Part of a small language model's weights.
Size: 8 layers, 9 heads of 64, MLP 1536 SwiGLU.
MLP neurons of a small language model. Each row is named by its layer, matrix (gate and up: input weights) and neuron, and shows model dimensions 48-303. Each number is 500 + 40 x the weight over its row's rms, rounded and kept within 0 to 999. Numbers have three digits each. A neuron's up and down rows have the sign that makes its largest values positive.
After each neuron's rows, "fires after" lists the tokens most often just before its 100 highest values on Wikipedia text that the model never trained on.

L2.gate1304:511466532515492456519486522435570567561411404518490516457523552478469501451494479515534518572503465471557525469528504525414538494474516498550482530527500503480401561475496490487541457505500487498531495482478442547456512497471453475508494504419489481478498499467570465485416566471553493556497511596498492465486454512482507523561492504491482418471513529520494502471530622578588413535488544539500504462499459466420540573512486452482476555472508508424467489497504526415533487467521451528531502464516457470509468543443575482504573477513471492520495505540543456567486480465524475515429472473494517484461504472456500485494524486498472515467490519516440532456525467467499534377548496474515508538513482511590602499402488480509510503479406467490502518508542433428525510527510481
L2.up1304:522568438517424488394526537494447476416507415518471528485512416521529512534507459534480572476470513500475545507503435538430478477596480455487573518418488509554460513521458485491488500512469506520508508523501505456431433513478530546537537461464496539509464551525465488503517497479546489519548495528526493543487506508518512432450506503446492504453456544533520469537437548505501533521503477546578560502583468447474482487486563527531502530495438476562503463551511453511536552500510457448438559582432557504536494478455482508475460530528501511388516469495483578493619473484498537488461489494562566500512470583533501555531528518477513491491582444487477523453431449477521481549488447507473550513461506472437459440465547509444491498463543530520489472498559486601458496552523474
fires after: "19", "20", "18", " hum"

L2.gate1227:550492535497467488503549475462429499534484492464465563503506521488488401509481526430500504516510509430489459524416511512503434479515542462588532426567529541517481447462499507535500460495427513462506489472556493510439480445422487505488451498587491490496499519521557510510488474436451510458504532482548468524400444557468489466431507516556529573485527487504609522569451496461598528536539519530477426497510509400538536535445499449452476512514481517507485523481480432428532455511463467475514637481513495507467470524579470482492514511518506510439455507537506450537526596515466600534480457512516494492454498481446532515508458528468480590501491508455488571491471515474416494483541460510459485489472482506468468527507427460491462466571498471505419535538478533545491457500451469
L2.up1227:511492578488425487475489467500517438555478487573471542549502501524540541494497473510500497493498470477474502494499465561484558507411593514473528497471553536576514491534557470511580521473525445585545469467507524501485569535510530570463493491543518495467487489550521591446496485531504528455506505525381485524462492477481477541509559530525478466509541579532534514437501448501524513524522550516523437487541491476545547499471566456513412503521561545510450537510503443473456483535488494534529537440465459438487556441525519515499488562536486498477505475526505526384521573562504430431576460455502489467461487451493486497462508401464522512479567513491505543573549475453478451487506463485487555538457601402545480488478545462466543433555522475544465469474445448531490470498486444
fires after: " The", "The", " the", " Per"

L2.gate654:548501480458534562454492519497532525564498500502513485468476464460452608540523480445512498553478469480442499526554549543581482532472443502564501518536601480424520465472471570503434566479483537506513524490536552567477510479523479497473453474456483526504481522554538546471591512431530478523535445528518520493474498416571477486470463556435486474510540563507533477501530473458488533541498533519513533477441482407457527500496470443460527501479442439548453509500482461497492497479550516505473444570507536475532389526532534494440509496542452581474529563533555538532435523498512457535503490489477453498452434476497485444536431522488463523476471490501502443489483432536534467474537427482476453530474492515472511496484506478473565493477555543498460483436520514569550484475455514
L2.up654:514515486514556525513450482483512505485507455477455472477528500524492470505549524619420547494537537559490571495520569509574485451461497492471558588517515499499485489539449546531498497489474532532441473494420490550495455401475523543468502509508445543501476527422392532503520538506515483493370538554479499545498423520621465513584506452472520460480489556565525530468504513478459416511515492499484548528443426506445438529478495501518529547467483397428504491622515527453552517521515534488529451517452531529598483482537487537441504529522423522452502443542528528528487481508480515491480396512507476432483505518516557491517474469490427480483508457533512519464522431537468475511509528514461484480468460509479461516561400493523476594450571471536475511485524470499462552440481537
fires after: " ", "1", "2", "13", "3"

L2.gate821:513535484511406525535531510507482478563510445525498484556635457493512492511491434487524480522493513496480465525556530502406569486461509496536505556465511479547515451507506530485527473444446515473511489431562511442460496430506503517460496606439485482509560447452518480573458531470480470514474564519547463454524599486472479502485575521463467447489511473443466489567494589509463515500504523534544467482449462440537543565538483545510448488581542438518636493579552518461471569524499492522517522473510459462488521549509497533503486530493493504529508494497443475457557524496476479513521493409474435503533476510556416517527489496541547530507527532523490559493485561459539579466499555490496506504509516538461570465456521470560466498488568503486487508473532473579434530482486530
L2.up821:510563458505497504407550479486436479540476439484577527514573496496388518517487448510489498525482490486551455503529480542428509487546526519488569513445515486602493477524491568534452494409504592452495494507585497410481457407538523490507545518485464535531515527473515470503450566434526432503482454504435443496522543479485530521492486514500501518597542433459475490516446540462432553508508491509578452514483531450540520524539454515567446493487475488569569496523471556452487521517613508504490498598466557549517509555523493584513476545533421479483462523542505501578517501487428505525510485456520467509496528499565489475438517480514467600481558549549488605488520502474514546574556529510496485562480519532442591519464488473552507508439545516509465556477555483618469513520465459
fires after: ".", "20", ".\n\n", " the", " his", " The"

L2.gate35:512560508571488552470546425476490428563534490507481515469578519427439563503490528492504442600500524415473460501578551471392504535518511504510461501496510502536495386510479557513458480557419497488486548445565474567487444561495475509474411486453474452559535487567555484497465467397498393510526545510530499459462529543503507501517621481478462422501514511503477449515483540506491490526502502514468405488510531462526523496494454516516392437559517474516520481480489524466466553460502469574526473496575508515560506538484513509462516525492454512470448550497482478521463504527501517509516474503527527503510527525493546547474522480546500573495493503459482543502487530508510483510496515516465438506500514564469460517527515526501577413501435545530519505511546509531515512492515518
L2.up35:542511502467500543503498439508532497480584496434547502527489552519435498507515479474536501546490486450556480524527433468510517454556494542525448538443544438565555491563510523455430469528417504476467489448500492387516569491467476479491462424560569532513517564492485547496492496455461493496534505544511511474460544526511553480490562471471447494408535502390502478564466481519497582521553469449518525523461525489639429510398494517516454439476421466517495420536497578479458494443575495498503420508541528534451514516501489558545580528535511481416493489524487510488455540563509489492558541489470450483497497570536453446516537503549533513503455501484421457488456577471439499461482493510542449584525544483479548514508512469443518525446453528437453467446481507495547453484534529
fires after: " |", "\n", "20", "19", "=="

L2.gate34:542477536383472493389514487495505555501482582566494524486545515471594468488436499508502482501513489498448485509486522506448511483471564476552503465557503489545508480569495474451461548453480539575548476435503539472460582440529534481497477487622475479513431469454549481477542505513475424487479476577461557511478454491498491498504546488511514441523503485545481444460460499524485526517528474515521505472515531499451572490400548512464520497492524414547503537547565527595476466497556547541499499459476468505522427534531499548477470514471503633456520483569487489512469521503489439529524533471455476516558491537532499418457608484501480521427601601509520472498486457485545486553605409482537495502500526479555496524479517595491543435452482475502441511553500513522488553519502540
L2.up34:565467484434527527519503471481472546485524538552519540502506572514543482572525503504571414541553482430542453518520514563505503491547505451519518545480577464556490489416496556527448517473493576526604514521493468488483479485519508422482458498567503553461519506482595603467429484461507502509522434442409480493564474497475508470519512459528472532509531482559529497488477458448385531526479520521554503504508544498439508436464461480449525494479452476488494506550503534509495515476593523535539567554517469448534448572532505469477557499531513516480509524486541459548492487538557548486488507501535475486527509468424471520512512496469551507430622576524465491464531511498481499481562492483549515562482434519513456515482492540465522453462536482478522504503556484542499490540486524
fires after: " r", " Ch", " th", " R", " rel", " ch"

L2.gate906:464509476513525494555572526463438500470547506523504564512528536456485495528554463443560519440449533508500495446526567436488532520474532483547502550477451442524461512461493611551512499534478532519507525475545467491529503446479507431523424503395539477531503500486479445469446540486538362498409476448439525477502555557542540522559472472449578484485532482522570490479521459505461508507455609505565494511508458506519467496504500509501534525467519452586531492480489435515500520528523466577394486413553492483508415508519428489532481472507488569475570552466492520493413495467531439481457433483466458494551514543512487492533583475532525559464486553516486424483449508444441497517460531498537489519483474498473466507458482461475493530448399549536518522497510461461500517504539456
L2.up906:465504528498508500504479463554462476523484460445466586490467452461467481448427471451535493519479520498469523501528489502495517514530565454520500507470435412506523530509575572458490532466522505536505534465517499516513488491514499501495555565469478492439522557518478535562553466520547502487451493538480500466442490537520423519529425452434491468406540535477548480524452505511447429498453564493590497498490488535522478470536478528495510551574432486461571525579527540509506519588525480585493470447520415515482503510493527469543630508530531493557450521471530537440466469485591518497507504565456393447563472492578508451510535517507466466508493477438438491421515399423506471507508518502517600476550492496474494476481473416504438570537473499515510509445520592459455475465559545
fires after: "19", " A", "C", "20", "==", " S"

L2.gate24:482492486417499495518516482518567475514462515500531510545417466480633458503481519522481593496525494470457513535502507504477480506474507471513444466537499529558510562512499479499526469576532509498484515467524461524458564551476499500511500390463572482495489537471543456439467433507494507475492463479491493559438471543425523563522515575515469505535451553471538493564502478488522447418538534466507418517505588465532470489492515545504457538600528559466495506476531469522555517456464486526482514494467518510560519477467433485507546544432580468463467518436527517480499526523456430444498477531527497493494434553498507461554420536501431480531521421502496559483544452530430405481577513459451469443507530472519445585537423554418535483568483541491442448510485492489559532507496513
L2.up24:536469415454536513393481534509434468466542616456436481472519494540517494500565465515496607419540542538538512530454523480532494485496481500576489438493527502499497525554583523464484500485519588496507500541494564460521435520504453588528542512531514522463490547494443526487466462490477477454487520522429522589523540475507523519491494487411497509597521496504465474530531483497511455527547493521478576512442458524474535535487525537474396549498481467455532478432463543556506517469486505492507522515518544488547505514513510504503456478469531408509484523500494476475468496509459455549504502430538504478572486519534455489466538495471449521530531432539427459455389427512510558509490463474468505455510512509476489507524422522521488490489470589514485487407539518589499509458575486
fires after: " h", "h", "ese", "pt", "s"

L2.gate58:434514501542498483434541510484489426550480531564555524422481560451475518633453507492511466520478544472565516490554543479522476628545477448501476606482502570528517409513514495402436588490496526512442500496542451527494475500478455525437503542531434514551497617522499469506479532488547445519520527522531500482502527516556485495440490494441495476500504523490480479508476531427452508546494501477523525512502534519492486547560466564535531477527513470479505402490521498417556554535505496492493520544416469460471407506514499545536484537506475510473457575470570581495496481495522469533465567500487520579526536447516521531458425496513522493478467564396519520508493481459572526510495502447496499492572526516473551522499490440546505520522552455450447420522477548567463505475489480
L2.up58:542496523424538527542546512470524463424508459550458537453661512530490512522511489525546484503456524486484483476506483545513450489522503544498436477496505493483473546618512442496448561506492501417516471524499501459579472473454533495517462474443484498478575456476553497485541535439474460504533506512505522477566491401503553562501493563458544453448585465474542498507489523545522508512428491548533538456529472524474448554545474480528474492513485470515526492494445516496533564589526484550554452635396474428458437478500552536465537523575452427525523496490499471612529476511496522619451501445459470557510536513548577520492536501470571496481418537540451533551556486448440513434487554582448493515485513488499468494472539487467528473485484531466503484473571494538561422525432528
fires after: "20", "19", "d"

L2.gate598:551543439448560486500528471509505545536472602457514522520483513478529504538498421467541539549487502480538446446475456474552485558583455429519489489457423499447455541458570498500465521525541519590476437487485458473486452468465478473486483441545496488500540513433553510527465529470444468484552489497458544458528483474466593468434549560457488511531561516539453364457543556486503560439473522469498492511480531585517497518524505508527474485566484535472484561503502539453498598571464539530459556527504458522471478462483547508509485509461533555534490524448530457590506529500527533566517498486516485494466538506562494407556499496487537512539494501448519446489530478476523485492475494521436454501476548497495470522495459471444470402512522514673555571441443529551490508532503487
L2.up598:524518449441585528518496477567525507507522515538486530504521517531528532501486492555536487488485454470392484475456471493488518470492487517455505488522438559498488501483512438451517469508544450577543480515494479474569531491498508471544437480542521518432571493417492475540560558491470488516500458462449489474520531506466535510428512530485570501536507407455491514498501569540494531483525534455448600488448498557516522499578547513527497500576515562453495560474531535500509556617446479595476515544451463478496477460465491516486514501504480526523516511441518502596520481383496545570478461491515499528475558451544554481507519581540532463531459464508465502516544484480493593430504564480436504534471543427546486505502495542469445466510505522524496536500442396479511505494483503
fires after: "19", "20", "ary"

L2.gate1437:539408546494478514550526526439512466478517473490502481453571441526505504513562494458468499609499552423513457482546480560448449514476492499474507517497629470519541450508586514516451482457500515440598566541507519566445519501531522602511497528558530440461475465567497511472521472459521417509507552526485521551520469442394586494485527551491432463510513553495493431505501481481531477545515527563434479513502529481456495490460529403496433456488554451485470496439462450462521552464439459465460517529521487491500475492613541513442494506480437485481537544519490463496499490526509560382570474487506468517486487550458470516460447535457490577507421497515460511543495497530447455580520475448488524525460513472461490505494465532535572394523471524532513486482531465500517455529525498
L2.up1437:459416496540495494509473482486491559527546430513461535501394506496506525479523460520465495483567546537514475496429486486539503409481485536486514542464505454452505508499552453481489549469543471542483544544489525552571431455489572488542569466526508461515599458401542493473547458530528550508469531524504532642550520501463510515411495546519421507461503511486447481562499549511475474463502455512532481464495445422534455493411529510577505510500469514521452498437466458467503508479458518462549507463467398565458509497459423499475503490551514456476482447433496515535525543549504495478559528500501451513495450560533486575532515493481535527542480493523464472462573490536456524449550485547486474434519484466500508522510448518559493545575508515493457472519506465540466516542507507
fires after: " the", " The", "The", "alt"

L2.gate357:484579470529475551479470461485532457520453488554493543447536496516471522478471520475474585442411528423499435442528552517466511543494495413495461495463563515550510550524518466459512505419497480471482466488552527442475504473502418515458443580518412464469522553475519474555505541481611473428499579524481453512509466477457506540559572495430481590462572528500519500503472495439541557458503543501541478511548491504534516509550482459490509549478538479472497494562519478488555507496517553502525472593520537508506521510485489517466542518470516440478467506522467538504527528588478546512495458507559431503511528525618451453492518511505480483530496507425468538465469527493473500552522459521492512538494507537444417522458466427504501485520511457496506594550491605446498491508505532
L2.up357:503488534451495509478521545480415516508480418499499544496529505504492478537522474502539551532519545441470454532531506494433546555446431503485475487463511545509392513481500514433469493499469481502504433442514489451461472549500466500473472477478588522553523554522518519560389530576523486513507543489520475546491490475504537531438482510493431547495514481495525501448458573502496492554482456478534507516489501425486439554506488499469479489599539511479466454441452540525538513418516492494591460586459498533494560597497399479471603474483521554473488522426560459519560501488446440515500430505535486503521509556591453508599538512468530524589501529524458485462511510487493453558507537541535480497512585528501584470557452508469525555459434480478502517470512508436483497511503513
fires after: "19", "20", " (", "18"

L2.gate472:544483465524540493479577415485505455525448462468504518516544511434485498490534504523496474547483381602536382475553475467462516495541574443523523552471552487431489477453519568523470536453456506497450600464513539494485490494528453469449454509449455469483515469535540517527524641460471498473503460463438468428500417488548539441511459529518493560508553495485485453465493491516508513518516526504538446526506517470598559531476527473477466522506550524482494533476459475573534571476490487470452462550455467475485511435479488565493476498558516464447470518547471429472439562418496525435454505404488479511513504519518516543503506449462455527495492517475489546612563452512500509529501524464431438519463494530511481572490484450481525440459448535482516544504535508519453534497501444
L2.up472:456533486507507512484576458533549477470477509535460437485540521511551557553516458486488467504446505501447424522479481531491555525500545484454500552556550503548525440424464525488522548444327464526511423476518531425453515518543501515505486551492478514447528446517552534496481529503538514564541466446499483445512508575511473427505514492487390536481489509550535535518485521451487526540527522511496495514574532549490523516473511499454474410442527591517554516523547502536548484431492430443580496592482501459545546509572548514491511527489567547548474500462491477486485555514494474489580565460521483514539557452596459542468490504501524487463424487521509505523549478540467505522489479503475503498491519557495493553501574475462534462483537504537511534529448547482414520444490525
fires after: " R", " r", " med", " K", " w"

L2.gate1230:500513545539487502513530491497480514584529557516449550488497487496507559481507535448466467544474504566517472530413536543477532427472443514508470529489469509514514464538539481492467495479454414490465563436520469569498498564454566527518476460468512510540448550543540489548506492550543483516476570514493490468498493449549514420444543538521476450538419494533449421447485511429515534472511449477490481453495486509529433557541505506517441470419543473497495531470473543542492517481466536489531433512442494531464498518439481486397553518500539536488513446461503489488478596524515513412486506504431557570484560530528484529528492509590543494516588516447500509501538529524533377497485500447460421496495445485536488476466448440495513511444416469478527521584517551543455593533504526
L2.up1230:442515579474552460538541484483475485480493492467481536553550549482470461512485514438544462559511496541511518479508521481374501545479450563433492597424498512553477506503619516484471471517487457516485499517462482495512473514551508514446552512534477589507514503472525541588482556458563458517487493572446471473502572479535556532470477514489468437488499549594559484455422507504501519511470510493541507512479463590554462595558486517491510483464564526459513531504499510471491546445530484509530457571435458546515552523480442496468535575536477562485568556511522473485506517446504430489327543487456493543522554462506470432547449522553471496473497591514523560496506533570542458494457496487450547469516513510616576410439548496455521526496547473498512468502515477500498540580477499
fires after: "20", " ", "19", ",", "."

L2.gate499:486488560494519488590508491488543535619471572516401496462508498480505533477487501537551517541440427432528519496567522448471506505595491477500497553515467518463478520545483553472429500537535455537465437503501467538484523475484461459453481530505443519501487437511562499584511514512452522527505563507534568403514446509518422537512509487464529422450554493496485459493539540533510478529398552468483516468469466508530523528550542456489523499529542489480458526572543564484452565475520484563471520490479402496449496483527518499506564508552547486535461495487453531543505567523468508558557494486421448495465609545564488454497510527474505490476411504513499483429502498494399454457560523477538459558378513477541562519570528453507563422477454461509482531484525498512535536530454504
L2.up499:532476534563502494563445491524507513522487551474439511501498423544515506488544495474440581525537458546472551525509490516499487481492568484550520521420487453487419533533517527499434513491486538501441482540421492479498446456485501493461522497502506496517537564487453471508537564525529513510465473526504441528506435517512465494512442466489502481491440531541505422436475510463456493459382452507570523454483451490465520508524476513548507509447522523506429500530571467536525594481554483548575449491514501520514538440549539496468473476520441494513456469581425532494520517532509528518466485470472447513467543512525511405540492518534494459569471518525523473549469425494469508550566490474485531528474485410577459474576463468492463478483452438497473541421545567490487490491494544
fires after: "20", " Gu", " s", " Q", " gu", "19"

L2.gate1295:547575527472469510520471498487461560544503454543477560488475475411532547506520525512519450543543502454486500491514530433569476473461538491495567513572539510492463482533458429534466465479432479485497517468456479461498461470434534538453499499450502564531533502493528482534491445496464524464580522522505526583514484548469533458505487538503479443494497467477506488490438485470454484450479502518492423525494525513479458502392514510522433471541486540488519486467426545528504506543475479460538533581503490479389512439551523551554541504485433522520580536543516546487557450467511575547517529442546509522483494431520605606493434440490505554476528523460517476534628537549476484490514520552510463525563483470508462509512529460517503444515538516533449478521480561635506426497484388
L2.up1295:463584457475528492508476538502482513500502525542464445504553509519508531494515527484519470479455545447468423457507544516531373536454531531516536497526485502452480518558495416426452438483370458474553519481505488494500516477436520482413499525508491521486479517472585468496496464434500552495502552514486552442509515494497543539480534476524445410421486513452507517477528483479460543514527490522454569422495429508422532490422528561482533450510464590554539518528541569502491491459411478444521558563546486502487580501560482519495499517530519488466574482515487515512507552498545539538482521468488471463449483518533523527504475373506529538475565556513440497468562463513478509410495504536471571545502448492567474558456525529595507448513466494530480524430472458546465478517521472
fires after: " the", " The", "al", "20"

L2.gate810:528496536505447412517487422551542512475561482513481473460463455517531536500583437488441550457449513467527433607486559552507491516555486492499461505456473542487503437488501467475565520467513535469480395497492481499484503544489492555383550537579488509487512476489536451542511445464516539404515539564503516560473376524538463414486526507520503547501509560472469513564549467523497555486523515555536495494517507460477484465505505499500493505579546513550497514452501483570491496479501498528476600494548540556475494518520528500574488563478475434530499519589562566557450486543469469471558537524514491483526563507498468475501516479409536489517537449549484505463450510487510465469520478517488485540443475530505447517553448490537573474516459504514469517590513512469502491523435502
L2.up810:585492534523519521561519541459477492545529489527559503484488588518481497523454439481530532537512487450480486504547493447517564549452489558493506476452483473456475526529517501517482570473512526491512528510537550482472456454481514529575450513447501482481524479503538426486481549410451453512553395510439480470557576452510472537516462494517499450539490502518435482500474461524512505482520467564501503466516467512483480407495492538516508518532490508480500450460562459523429525492518498501540504529402588494505486477508481450483559501495522515517495462535500480426454538459446479516503422474477512477415502476519450452532468501496496620580461553509565482515426513519564496556515507470435481592526480396631499490470522480503542489455505485484491489482443512513447508530498482
fires after: " ", " able", "\n", ")\n"

L2.gate641:522484534431415511390408562529524577515548510519507521513511501462508522459576506501549504488438506497507420498487406538530513552472515538505494465526509526496540494547471503513484503419514473501571429475476528461554489596444498502454529523492594457573523530507484524496483414491467457541540526434413485489512454483495386456558522530523448470569429478482529506402515473551486478563494439503530516474582532539485453520514469482512388545541501486501499509507461531497543450467522420512497512435515465433494460474509457510546512548528527455552454470445487482544502528590518537523509447488517492497499501495517480489539456502439520516537533541494497436559465563521497470563499498491511522520530487445546563492538502478568508477548497431521517506528493532456515517461558510
L2.up641:478506470562500474493508539483484560458498509472556502412531491515494507484538435496462564513537507512491494515489487517474518482491560502492497521500476511528504509497515499431448496500500589482585561482492513537539497464451516422518565455448483500491452491485490594514453543464503514552446658467555463499517537501563494530527467480454447468465503518445517469526455497504508470447494522588541523451500460480498473517500504432508360534479444467459508519496649489563525500485487520476509498470555503526511556574490492487450502512462587497517495473527530580496555525465540538516541505514470456426484448491583532448496549556469493467532462425478409523459431474459520487512557437514527518474499479511493447443477461524421508489455512497520563472525571526464528429516604576
fires after: "–", "20", "ers", "ual"

L2.gate723:493479520483429501476516458527511485540471535496535480539492429505551530550475457436467472526448489413581470542551564472471433504522606417510546481423581500535569410482488534545556463432464539495443490544448494493502453445537484504488520532474447527458536534607591494452581505441540424485439514547400469474436527517379484466474499507511469488454523564545500464515483478487497463488525417512492493507540529530522548465457519545451465469506512540500560485528538571449503545453521515419476539462482491529474492431538508419561489543526509604533550524541468487471552483527455513485533486401513491491523529506492469457484519481473479488523538512524473524606493538514489581443563461501507509579533535506467453472533528523478511446467520511475483573518496572529437554528527474
L2.up723:520484564446449482526492495545490485506474567535416536530557374454458492449493472470526447542553512545522479462546562479478463506519530449500520470533465512488462561543541475518438553514423527502555438466510503507492461528450503417546532494522520511543508493545420535596480509522508461494531426466459470478490514461529537583474474504405470537493559492479549486439530442477494516396479541459622482539518432397518471534582417428542512556470502475496483562549491437493532482568456512465509482524454471405493488489457538572550413530575455522481509510515529478516415482463497474487535530486526509483487490450526433466514479493542548459447471502467486581486535427487487439507503575494482498535473430524487479489430564492491494508446474512552511497469524538429546448519506454
fires after: "20", " the", "19", " The"

L2.gate185:429497487522501595484472517430494458520429507437488445463534443531483503469525493515519543514482464503466510481530523509514472513498505511452507428405493564437545489513479561499472520573452493507483513481528489512521487477527526436457544533530497530491515450460509521486572529523575534496458558517511437528399526513530478460522496502429506461503530423505533542470502497469480480476576472544530456481509485494554519537428501499506451518525546497499430528568476522405557506438460520492585472503466464455506461467536533561527552499513537507549486460446473465524492542571457494508572481500462492536521508535489438497535508536550500444527551434563457442546465525537574501514465467596430525616411435549470505501505479529513477517439550483532452496459421535555503519473485542
L2.up185:523463463476402466430512486514514500550500455508597504466471495491451497529446468490507459453469504467541496511514467478480568514555477491497462501455497547446556502514522499512425513538548482497551572523524438514514569466552503535468445445511494522545529537531508500517547548478538403443508423497485462442527513501489582438481444505464593501529495546503516505489484451517353504478479511493541482515488477486489535518470506499430516523489471517443495414432492424531527523526555490546523580535461524469478439490555428468495517476489504472442512444517498578530441520500499480464549578543481515526457423509480512477499513482480434489493486511430451444478496515451534400517496565516481509545580514501455600496432526526500538470521548505481503416514498512494469464525482424
fires after: ".", "1"

L2.gate287:453558424484495510506480474518386516457547543555476456448552499478535425465428500582523559524542536453493483493538549481529515423552527370450552421460506552510468446506486465483562460489540541458480479539489508474529437414447542562450455524468517463530487454534463480536501507521475560540468555501559523512497495581498526505490492519456493529588441455455523493512501490486532414469503503480494507475578575503550533566483498472496412588492507556505502491505546460468510519469515513475556447485522483492486438489560476540494527437512443472538497429430506533483523589560522478465550563481529494482536502553535418514507480531494551488531525380482479512514485508451489454532579468495459539488511533485504440453482559488535511537478548496554505504490501581550409538503531558
L2.up287:504547422550470508484545480444425471529535545514480449549522476366479463511453500475457538510566618480522455501498523458519563467567355425512538503481469492480517514506442470517559510462524499443495551516577533503480438494479545496472463472509471452578525495503464447537449481451422510566517497460502533450576510491452518480540569514518488560567477499448526471502559490454506466490419440498496439457512518524542571546523506483425434467541491464484534536495539515468445491603490535524500483470498486520532499461509492532549472488504476489437503487477495518453518512493493490583564505449508527515522477557470463471503471529513563504510485482533425499515587485469497497529540537456497468462513499568391471503484554436458495498420565522548531509555559557586439513457531518
fires after: "."

L2.gate1052:526541474461463433559476567557500505501499430536456538497537524437461456608516534503507496530536529503528473534493488536575506523540516431585548492563543514407539573467476515489504548470462548489486450493518590478541574493426462452472502464552513484492407485522536601528538521488500463529468450463528484492498449514559431499528488491447523535483521468524519516485546467424502507503437541470513581506500496464470424499488468521479524494504475457514532509557496490557493468490553495484486491532446430507515474470525497465540454541527461490596558438476575504484471505538433501458602516542491419433520468531495483541439506541491468457512490448532494498442501483569472446581511470488485491456501458485497450491446484469519510503510505456494492486480493538517489542463481531
L2.up1052:505385496482483512495508443503486488475480541493449472457513485432476444483406472517471546515502541525497501517472548493548547472509519504523486518518476540442513506447494527594511536497524519442486531448559529463509555504515490513544504497459388567531532557474415460471529513482460491482490442490453486439484550566498470542497452507531546445535597547546498551426520500515404511475499478511549499560491514505427569468465460491537546531498483479505503520558493522523444516514566516434467452576435562481544473508473502495471478461491454548495517559577479447518498490489499586553520501420494514489490546421493507568561505473457465507536531487502526479462515462470520604548532493482421510514469438462505546513457418498478524495364509506520457503505536538519545545509471502
fires after: " ", " |\n"

L2.gate550:455490472494463535464468545555537520479465462516543500524587516502469530529543509520470506428494524436477535565535499479527521527581578540546481506450518484531473521543482491540508499611514571520543544485526523549449505524505436466522490491498573439504519574483530482472474465478505436487460498529477487544464536505544513409496502612488545529502463431471505473473475569461537460535469496467529536432470532534528498509473518584493549512519564511572591500585490426481584522490542465515496512467417579461583505522546539408473472505442460424525504515464470513404495541420463496417447471436557564506548485537478500471624483498515522555525559478508489483493479546555530525483441480538481465498486522494509462536476474523523489490450478531512493490478533527542557581433567450
L2.up550:427450547506560476495463530443481526503466538458456477496473515498520502401491557529488492481507428505478581507514491485453511488500480507550518573504475458606489477622513460506530562503516552474469543484466448475509523483484520423489474532488447418593467476471517385508386572446566512517499435550500457500582542462558495502495476530543491509494414507539514515543559451375506507505463516496498552538485465533531469483477495482528527495479554570491543507483490501489563455416561485558573469506413502448530564420451510514437434430496539449533540498505520475519516502493508465490511449493467530527521525520566447540564512560508539415523588484574494550503481477471526445497512447476579530471480529479530499513503515549505528449527523472502503508488496454492488485571478577
fires after: "h", " h", " H", "-H", "H"

L2.gate1155:463416501497443496511508510524556475508438507503526492531504614534487502521552511587508551587499498539512479451530478545407481509542581519475537533581592483463503434439515551478494535487509446522490464562506568567480485552546488534493546563574535492468490499541500609490550515458476543528511452511395510553485508484472537522396535579482536449425471461470464529504471450483496493546515550485503491507485498483547581522540542542517497548540558479531503484483491466471539532428537512474427548478452468509555488500538463507468530534486501532501536442457481513429558475480504504427497469497477441499456512497460426459520440435485512515541439486547548519630542463509464514476479474492481541458507494515431547466518463526490520468493517550505557550560546433500397503487531511
L2.up1155:514488523533416511444513445530536499549571439441452499491459461494504552480526490514495444502481540518505558533526442391578533511489453535487527468525500488435543500492421491501456456524555474512517527525522505386519490484553534494526465527469545457479508540556548524467473484444471437517489551495479495504431583496480480441417487532477502495451473555394558510483463523430456455501549507522501535551547514494508505553573512452471448458553484486475519464451619549495546488533551528473501546537567412542396496460472527481499528554501438518477476531497544498482492483497496513473545512517564457490496543483504398485573510517462489469514558489466471547445509502435508575443553499479475472442513510515493479518441552516447516550567492452466458441509473452449519475590395525
fires after: " the", " The", "The", "ib", " Sim"

L2.gate958:466508515472506498485527505508494528515504509469532519568529497508514512500459508500474447534454578423534487435488516425453478537523448466544432447563484476582500478466492553428492482557486556460523465407508527507454483509425502561495492467431510499518555484477559439513473507501402493498492502462471430486576519500502534472499532504489547461459467531507506437541581434618504487515549544472557481464457452400527509549441478576462460454485443445594477592533464540415468517476461399529500511454592449468491536493518574516557501508477585446501465506518480580498513547539476519514554436524536482464442502488478556487557488540544552594515520559495470437500481553486534516474496484537452466452502466518456479514472474480582501537487526481467523495474524503482550483461449478
L2.up958:467454526510512565536481541514606564520431546544479508477540498468511584555438425437482488560515470484494459574513482478461488425508525469584542549522466472475581462481545580501472483503500493493504412545517501520425452488459508517505501501423576476483530517463561526494473510476438428500478517536498533508529445497418506480518536464432469482439538523447458502425502522574518534451485497513559461475572436483486479517482530484486539488478574485443466500511545526515568459482574498457474489484531512482526498537571513475469469455576599483538472444442471550452489528467478481517462504445483461493415486572520441358477538487499555527449503448533488501453475486565503526513526524587510503486510544484475490483453548458496544496440447441470534525508530551550482471503505518
fires after: "20", "19", "–", "Pl", " Mean"